Weights of a small transformer language model.
Size: width 768, MLP 2048 SwiGLU.
Architecture: RMSNorm before each block, rotary positions, no biases in attention or MLP, untied embeddings.
Training: a variant of Muon for these matrices, 8133 steps.
MLP neurons of a small language model. Each row is named by its layer, matrix (gate and up: input weights) and neuron, and shows model dimensions 576-767. Each number is 128 + 24 x the weight over its row's rms, rounded and kept within 0 to 255. Numbers have three digits each. A neuron's up and down rows have the sign that makes its largest values positive.
A block is one neuron, or neurons of one layer that tend to fire together. After each block is what it responds to, as a language model described it from the Wikipedia text at the highest values.

L5.gate156:151113104085158128149129148126138137115119156087162116190136144098140092062091076161138110148166079089161155100122133106137139116125099104142132170171115150093131160106159118121159161138169125124131120114115153107138141173150119142138124134094131122148138119103157152109115148109115100091117100140129101103102151136133156100149104143130128130103126141147127135117138119126117155183138096188138112148191085123092109101108156148144135108126159091089130102104101166142150102133154135122134086162166110163161134132156125120159056149155115137125079132134101136086129128112122147157
L5.up156:134139123117119115121124165106139142112142131133139117107095121112081127128125134105156109205149137106185098123136143098112169130127139126167126113183088148146128124109149131122179107097102095131103127092155142114113149139157125106091143126121155119110109142159153078145115128140126156109106102151134128112155170133106158103100129142102135133112166162088092112122126078119099109147115093155109151126118128073117133068139114131178167094143159195108133129084126096145135115116127129124148115117152102153120101119136120131183112143161135128135142119139141092101156127125141137153
L5.gate225:109078094135117093117148112098150136130084117103153123153079147170188165112104160091145115128134164094146129114157142129127085149147142094156150125140102128115119151106115120169114151121145121113092107110079138155113156138131109094121129102115126134128117074142125094125107124100116134115123154121128141112153137106071112113142172133094103121123149073140178119112174108133146114105112134115131116151141157119104112138171138140155166144133140132154144164156133140175131128166109144132129108127144117133102128126131155149183113153124173064125131136137115117112098150115114132134
L5.up225:084092101171108147116113127107157116078133111143146164142113126122114146145111179127106100109139104121135112098137086208058132107093126115165151114105132092135116090140111130124082104125155137076053151124147116125112155145110143154147091090143147122122124135152074146142175157111112129132136128144107138115157102120154149152136152134153081167073132081088120122147131128125120104079172096127108106135103088096152180116106108132142087100148130107133128146132156088141129140097111119164129121140150123083115120154147189120129113160169153147133157119119116142135153126067122128129
L5.gate503:108144184148149113124136072133147138136152155160176106104143114165097136132167168159110118151150148094089130139113120153124126140163109123122154137158124144100137128116144088105171131105111161113130141113158168153133123148154112148091172085203161091132093155127108112165149109136123147122083157119148080131134124144079113120103141138132055169117131116123086125153155122139099136157132139153097130043115077129140105121110150168114133146115147161151116125165163123188115104128096119134155141137122098152092138112102109089102104128134108134126133131133128148119142138150176100104
L5.up503:122147151118118123100119113094179150127145104111144103073122117123144123108127113140165156138140164065165135157118155103146118150120098139098127154180127143090113119126173116149114128103132160103119145111124147091137171126159110079136133139168109127128134123140110127144134114142116146142089129171166128128152170126126130130138149173093130131111117131147155157138115107140150112158143135144130124147108146123122119147083144121113167106101184144142123114156115147164130097117185130120113112120120103132143147121165138092134112169125109178093126114130111087117084146151116116121
L5.gate747:121121117140120127135147153149124131077132108137174090104110163109153158134103124087131091143111105104111126154058082125116101131166131124114147121149100169105100117117142142110144162126148110150097133127131090103150149127100152088129154105121176131130147118150126141102147127082133126138124110136089135132135144094095122124113107147129122178127141127099147103111155116144100135157141132108158165156187115117103161085105128093150137185130154125140145108118142166130111081144118111150128124111147146136095130072104114149123108117141096112162071104128097095130145131170127141122
L5.up747:152118116124116117128144144097138147115092133130165143130076094160122092134107134132145109180103142095062150137072111165115122114149170106147163128141133112087164145120101134101100124144134088179158155100117163136152114126122105108154128069098153109108168115103113111098123122113094136088178119160132158155161136097102152106130098162091074124183139146154129078100153096131082100170129114113101104127156113138089139066124120127087140092138130145163129129139115147124132190150145081144107119110133102159141111129097121095095110132157148144139117123191136114166129140086153118165
L5.gate932:162132117119138145106131128156109110137115112125132125157088137185155126139126132095157109081139127112127155128099109079113102145142156111140150151186086111135138107121114170124110128137136128089151165118133154126135132148129112147141183126130135119126120131180132144123125101076155172154144141132126087110171104084144110108126131145136092155132117093119088099168138078134123147114138132118110088147148139150105106102130108126144115139151147113123076128125128128111079107098111125124112134170162128156145125169152127106127080112132116144088116129125091136160110127140122125100
L5.up932:125161170141114106168138168149160126144146119150161155111120170134113185113119144147168136146150102137163114161100141094145124145107082193134155155149135142093168105122099129133142103117146130123137136139161177086073141128135156108146103070137111091096126128170100111139130126124106154120147117127113153137146127138112140156138125132151148128127150127141136128122176146146105166145159135178148144142134154123105122131109128139171145083175145159108101112130141114147136086116153131109147179155113142088124142144153143119144145111134141121104155139106142123130091135151146128141
L5.gate1175:126095140140130133110144115106160125089108120134151127165123153144110118102107136138086152133136104093112127115120121145064080130120171155134125167138141120092136163119101120133121100131160089123173132147161124102146155095124132113127140108063140137124123108108088117110074084177144152126116076178127121114132159116123129153129111114117120132154165160119149150145118148128106112151175127102119060126099116140135081108099110121147123129130124130151154128096152143113163159108152123122149123155115129142145113166142137139076097116106107134079158136120119151126112164120109123097
L5.up1175:150095148120094124126120129118153150106121083123113182116149137167136100144107159130097133117130158127167133150108158096129138155130100106108127128124124141105119133111143157134118116086136146142131117131108117129155100110093151120113144137094119161141115073163131095137112131121084136116131129141121116130113136093146133100100150090150153087083124150139148137122109137131108090112169122148112087142143133100166149122146145140128133084063120110116174092135167149148085150156124119133104119179083128147143167167147088110097152152119136129130147133141174135128165144130148118101
L5.gate1347:129129135107174132122095155155116165124118163089152151138142149147126115143089107092094150129145132136149144154064183098094186136132111146113164130197122126160148130127137131123095133161134106113138161188149175103171145101118127100131175114082116100108117173138130134150147130107130169127157134169096128149163125187102113130144116118179131105084130139118125161048136088095142134156092119158143105107132093154125127118068157093156125143127094137160101120177143143103147113121125150124134142181128150107129109148139110128130136126138143140119124099119134161149153149115135167131
L5.up1347:093111124160171132152090129154156105127141124145116148089120168139134114132147097139122118151112123151108125145132140174162127153126155145142115112137149096108099104128141141107145151129127124120198144133120150129130124124189124104095163121155139172165107143170170075171139115149125151155159129131104139107103120104140115141153149158141155122113144122134163125124087143155118149115172147130124130142114077103132114115108128137141148155116192143129130118125075109140116126138091130115128142163107135131081136117186095142125135122138177130132142124148127127153131129133140105096
L5.gate1896:072155076112114145137097190118152144104129105131117127149121155114102080098127126171120105120129099143113118104127153137130106172176149150079137123141129122129133072121180097135096135156098116127169093109145124138167137125102080123154093159152162146155132123130153127160108149125127114167133134139189179175143116099093144128187129119117105137108133195071068161123094129119099137127133144143088125119117128149153130110098106107122098128104180176187150149137108125109158106166099094117152100153111111145109128117134196105215153129181128143104113109104130151117116088120138133121
L5.up1896:135075142128099144130140125121140176140085103110117149117112131124108118074109145122149179101148133089133185137148119169111180141114136160072136166107124110134118117103087112134151198149123105105130086100118098112107106115135171109123146086157123148145137115148167161150157137149102156116111171155125150149152147155107096128133117128116165162171143155105114146125137084126108182146115143099112078139113140113136142142130105155136120124156105153125129096151127109102090106119160074115171142111112097104103091086158163141087115101152115140115140134140075133127158089160164071085
Table cell separators and unit symbols right after a number in data tables and infoboxes, such as | after vote counts, m, kg, g.

L4.gate258:110139128094078105112135165094131117147129101112135181129168189142146143164149127107111134147148128174112172153156109124155073174082132140113094141147144149088136177110116118132125115143136128136131140135157174127095118149150126145153165155111149161133102136089139133164126119098149126121070179127150119143137093115103127139161137127114137150147103115158109155102128154112133158135124131121105126140163110132115123151111111111119187084064115134122124125120119121116109167129083098113150155112120141140117109132109125117132101126122111145119124101162072108128149145150141070166
L4.up258:141142106125118162127128109169128077141119110090127137093065109086136089125129140134170188068153159112115104108133124138120111160121122122123164179130149155108149100074130146118090089142156114126154105135119144133119139129149145126145157123112137157128082125144116138137128081143127187138185090144115163125158159117169163144152152131138137202151135123119132116115160103114125106140145104150111089137156146156146164138087164123162115119101150143139136121156085113161111083084110151133074142092121109138126174112129123120118143121129107165087133141136078108127156150129116133152
Final piece of a multi-token number, e.g. 5.7, 44.7, 110th, mostly in stats tables and unit conversions before a pipe or parenthesis.

L3.gate508:127099161166095122122119137167163139143117135091141123152121159137099106138158143117177120157155149143130172112154100133128153127150179150130160168143143152128098132156146125121130118105128168106105090111172129165128119142157138127137149134122121122114103130200122147115116144074130114119125119177121151134123109190112118113129131107149060129125157127104146141126154158118157145102129138146108128138120126155142151120117142150073163112151143120157161127106135152145139148102103129199111115091160126110173157127107124117126108135141136152132129118119133110101105144115114146133
L3.up508:136131093082124132147165094136128100168091167142112109112150085111134168090127182158136141133144104086100111187173151156124125119087093151146119089094112139116166121083148132151142152142124114127128143123142123089147124112100168141155141153173178136164106132140132122135112117135114083119148143120146090174138116139132149156146122158137140141084129187127124129136116141150129129095139108111152178100112120087150140172115149140146154098137092134122146148146141156120121118112121152135123198156100126108099130161159151154122112159124188137121147122100128151154133132138127138091
L3.gate719:125123130103086123139122135135103104123103099166121122115168132152119137143158139088159130105101094147165100123148141133116134140163140141097088152155129113086124159136167121117122092146115103086126098090116111131122136057158114123137108102157138139121122104135117107135083129112128143133101121118106131120131127114131136143091097066141142099146124138104112157129119116132110100134151129126165120112138143139151103094125098158114143135126169081144107109149116158149116131135155147105127136159136080136099166117145161166161197131093105111130116130148133101143103112110144137111
L3.up719:144169131145130163123138115140125141099094166137112201112156120095147102094168156110130099118123122109146177135124142120165150096092163065150096129129105130170169143154103133098130114128127133103152099153123131106109127128134140093145125191137155109142124137164114180152087170104116116121128127084135093096150152130129125137107143153118087087115085125135109106142094116160124105130134096121142136117165094137128131155149113142126142129138097095111140174119118125149118121112173162119102121115114138080146162132125097126103119146096091112126097141108207089101127124121078108126
L3.gate779:099096158112107121109060156139121140104167136093185116134115125155089146115115104153036118150128105132150156142133112119097109112167130145094111066105111146127130110145100132157107114121146104114188116100137142136080147137113081078100094113137137142149130127152144134099101140146126110111112106161136150111155139110091129128135117119149137103124098118120136134120096157127115158140118141103103127146114097141134141136136125140127121092147191104147168116170161130085107110096100117106136120114156127118130143110133144153171134106172153147187171098153154136099140124106119150127
L3.up779:137108101141136115114175092097103118169152124138133127144132155143112080101140120135120107127143150173138097133140137134130135162136161133155139135094105114127143116082171146157105107137112145161110157077112102128116086112103118154113142152156127102096153150136160127183112126083118143108133117087164075128130114094086121127155112127114122162132123129105092112158136155117135077116115133117113132146182211110110104182125140142112166142126136128132129142139120103096126121089112104131129087127110111130142137157115145110094126133111127154153148145141134172117112107117118108116
L3.gate871:124084117089119102094100101155155120167090099134142125142124183142093116117154116142175135141128125096114169105159133161087123123121170126150159116121100150141157131137109174117084120144128122093129128146117075093102139113137134133116126118141084098112118135128132124135175101155114146157122142089113137145097165128116110167099154127119089129168120129110134115115178120153117113139146133111177110123143138178110139121120167098132160082125119129118076100163115147149120105101132112192142150085121142136102103133097143137096125124160162108133125118118139138145175143116148159117
L3.up871:151131151122118133114114150146117108072176109146092105111132118145110130121122098138119096131122094148117127132147120098154132105092120098141117124142124146108100128144122159133072103152136132094091141141136185076140139131133164132127143171113065131140104111136176151189094105138116113097141149084130121133131138167105134098141139092144112158115136181186099129130103107143118139121146127101122107124170132156147188121148093113081146117134163107158147160136086132142137129141127103137170131120124101101164116116136134064084133119074159135147131109146128154132122118145134129133
L3.gate1198:136129145087113139098101187175094164131137093155074100129189126129147142137101091095121138170147110106108100128185163115163132135124118121140117105132137118162145132136108144110125133140126085108124118111075116113107063116129135073119119122115163155111127135148120097084159117131124092082124126084154125113177139125137121156130125123092149153128182132124158095116095107138144159130112116130127115131110123190112172113110110138114098143124098105148129138145106150152105124111147145088142147166125076108102159120129109119151138106121138156117133152141128135152143149117134180122
L3.up1198:109136145149115141122137169121098133122115113136091130092140105121136162103168076118118102125149116099139123128128105103144104148167109118136187155152112095131123145147135116122118124114170145100121091105124145129132135135143158114125155127095116107112083143092121125145135154113138140126147133103125110120096160111207120101171143158117155155127096171144122197141127090096093111098102159086136125161136103166102166089146126099113153130123113134132123151140151127083162159098073144154111134146105077150138115102104113111142122141126151144135131085118132090085093161167117134130
L3.gate1401:178115144092137116121137095148136120129114113136084141112126155155117141149098127104131060154161134146137118149145168120132156091126131111126143147124167133125156143135082169153129146132107128117134112114117145096143130119070170126151183149100096150093108125114106182159124142147116140110087103118126148155113116123119094130072125157153107165142109119136098129129140119106147090170113153166142127155086154133133110151109131173116074098114162120097129127145132105126086120120146128108113133119124160149187115146106160111110165114116102105092151155130123147131108129115097159107
L3.up1401:086148146146088124116146137084134125166137178115147102129090079137124129118117068137106128125128092122121139104134132091126104125107121111177131140150124145113118094139120122146090137156164113113139113144098096158149136135159162133087134107168181150132121129081102138134172090165148131128147157167130149122145134089141116137079135121133121098126130159144134169105097123150098153135127108118145150135114113109125169126127136164122119113137101128117104149128107174123144183141098136085147180107070101167119142094167156108113138102126111180137141102148148178111085143113156102141
L3.gate1894:122116108164107104146095131123134101137162112162116106129123137114116173119167119155168077133137114141130136131122137088141091153146144109116117121108122149089093162157120096145128158094106099121135099136112144113102133166143126090128082124143172116088105123099105138146159121131108163166107122131079165144171121117104120138184141134128114142124166152120128132114138177148136106161153132070107129088136121095162119146158132107107142139144130137144133132131111139138094143131145104126139117107182137154107119117090136104145163134097107208096134146125113108124119130123102149092
L3.up1894:162144131144142139152119095098118126156146131157171107133122124135111135131103107127144105133139133161144130118090091096128109132160130126126109153162119120121125167148134096138096149102126101134124154098124144142096124130119164106068117164139132126128149157145132098112143105106125155137085134099082142161161158127084122109137133095115128156142126138134154123144130180162117142138114114111080114110155100085144129104128139076134146146094147110148119149103090161147093099127118147138088162098114128154149157175120133117078131124114120112133103150065117130158126075127116150115
L3.gate1976:138121116168135133148116126127111104135149128120119130167160137114100179135123147111186137130153084098177108106127111116149126147117171128116119125089125089114155102102127137148080089082152160102133153149090138140088134144106094142115138122161122114124130061152127173129102129109160173123106133164129164132105120138162146069105139128109134140133115108139098167144151158140132123076137158101124138150110094075157155114116123142160139117108145141188129133143084118144118117126151110158129125152125065079160139109091137111126089147097148098151106113064102134112152163141110120154
L3.up1976:093101140117118120112124143118170115176078179149122123160185124125110135114185131103102158103111132136072073137113091119144123157102108135171125146141099151132141169110105095147097115161144085142120135140134146120105121069115119103128140141097145158118112128169140157115142156160111073126098089158127125139131132125115133147103134118142124148187153112120126104114063112132128169101103078105148150162186109140096167083129101104077110149145181152141101092115180095156078093159129124126153127120118147115173130085129124124165141123142049112117123127135125140098151129126099120126
Apostrophes, mostly the minute mark after goal times in football scorer lists (McKee 48', Gato 34'), also possessives like boys' and Andrew's.

L4.gate312:085128155069098129165136143120131145157141192136086107128136160167139166169127173115115142135132107151082128119113108144159112128122100099125105105156154124086142119136114149129145132097147104164088147080150133131148177159147127135110085100208099108144111142103133148170128126126129177093094160126177160117107124117090115159088111170120143129146143095138148117133110117153104145148127186069149136119156116104152116147107136146126090116158097135137153084133122069129156173136117136120185075129141169159117133101144135117142139107114114128169114133095165101103117122139153149144
L4.up312:146127097156117188131115078103140154137131102116144101128168154129158096114119111118142069119122154134130119133115144181120139109119142135156125160120139148086163141133107172113110139123143142085132150094107084108098116109152131148096116100142125140116144146098102130107125115181070118118083160085117161180163105171154120143159149098114098120114140134129129148106081094125111124127126137144142121102114156065148179143105117115126127112139107099092108137153128147138150154081129132104101132140153116100171167143109132158153115188146119127059151132133147119129083135173104105112
Fires on the apostrophe marking the minute after a scorer's number in football match reports, e.g. McDaid 23', Litmanen 79'; weakly on scattered time and measurement words.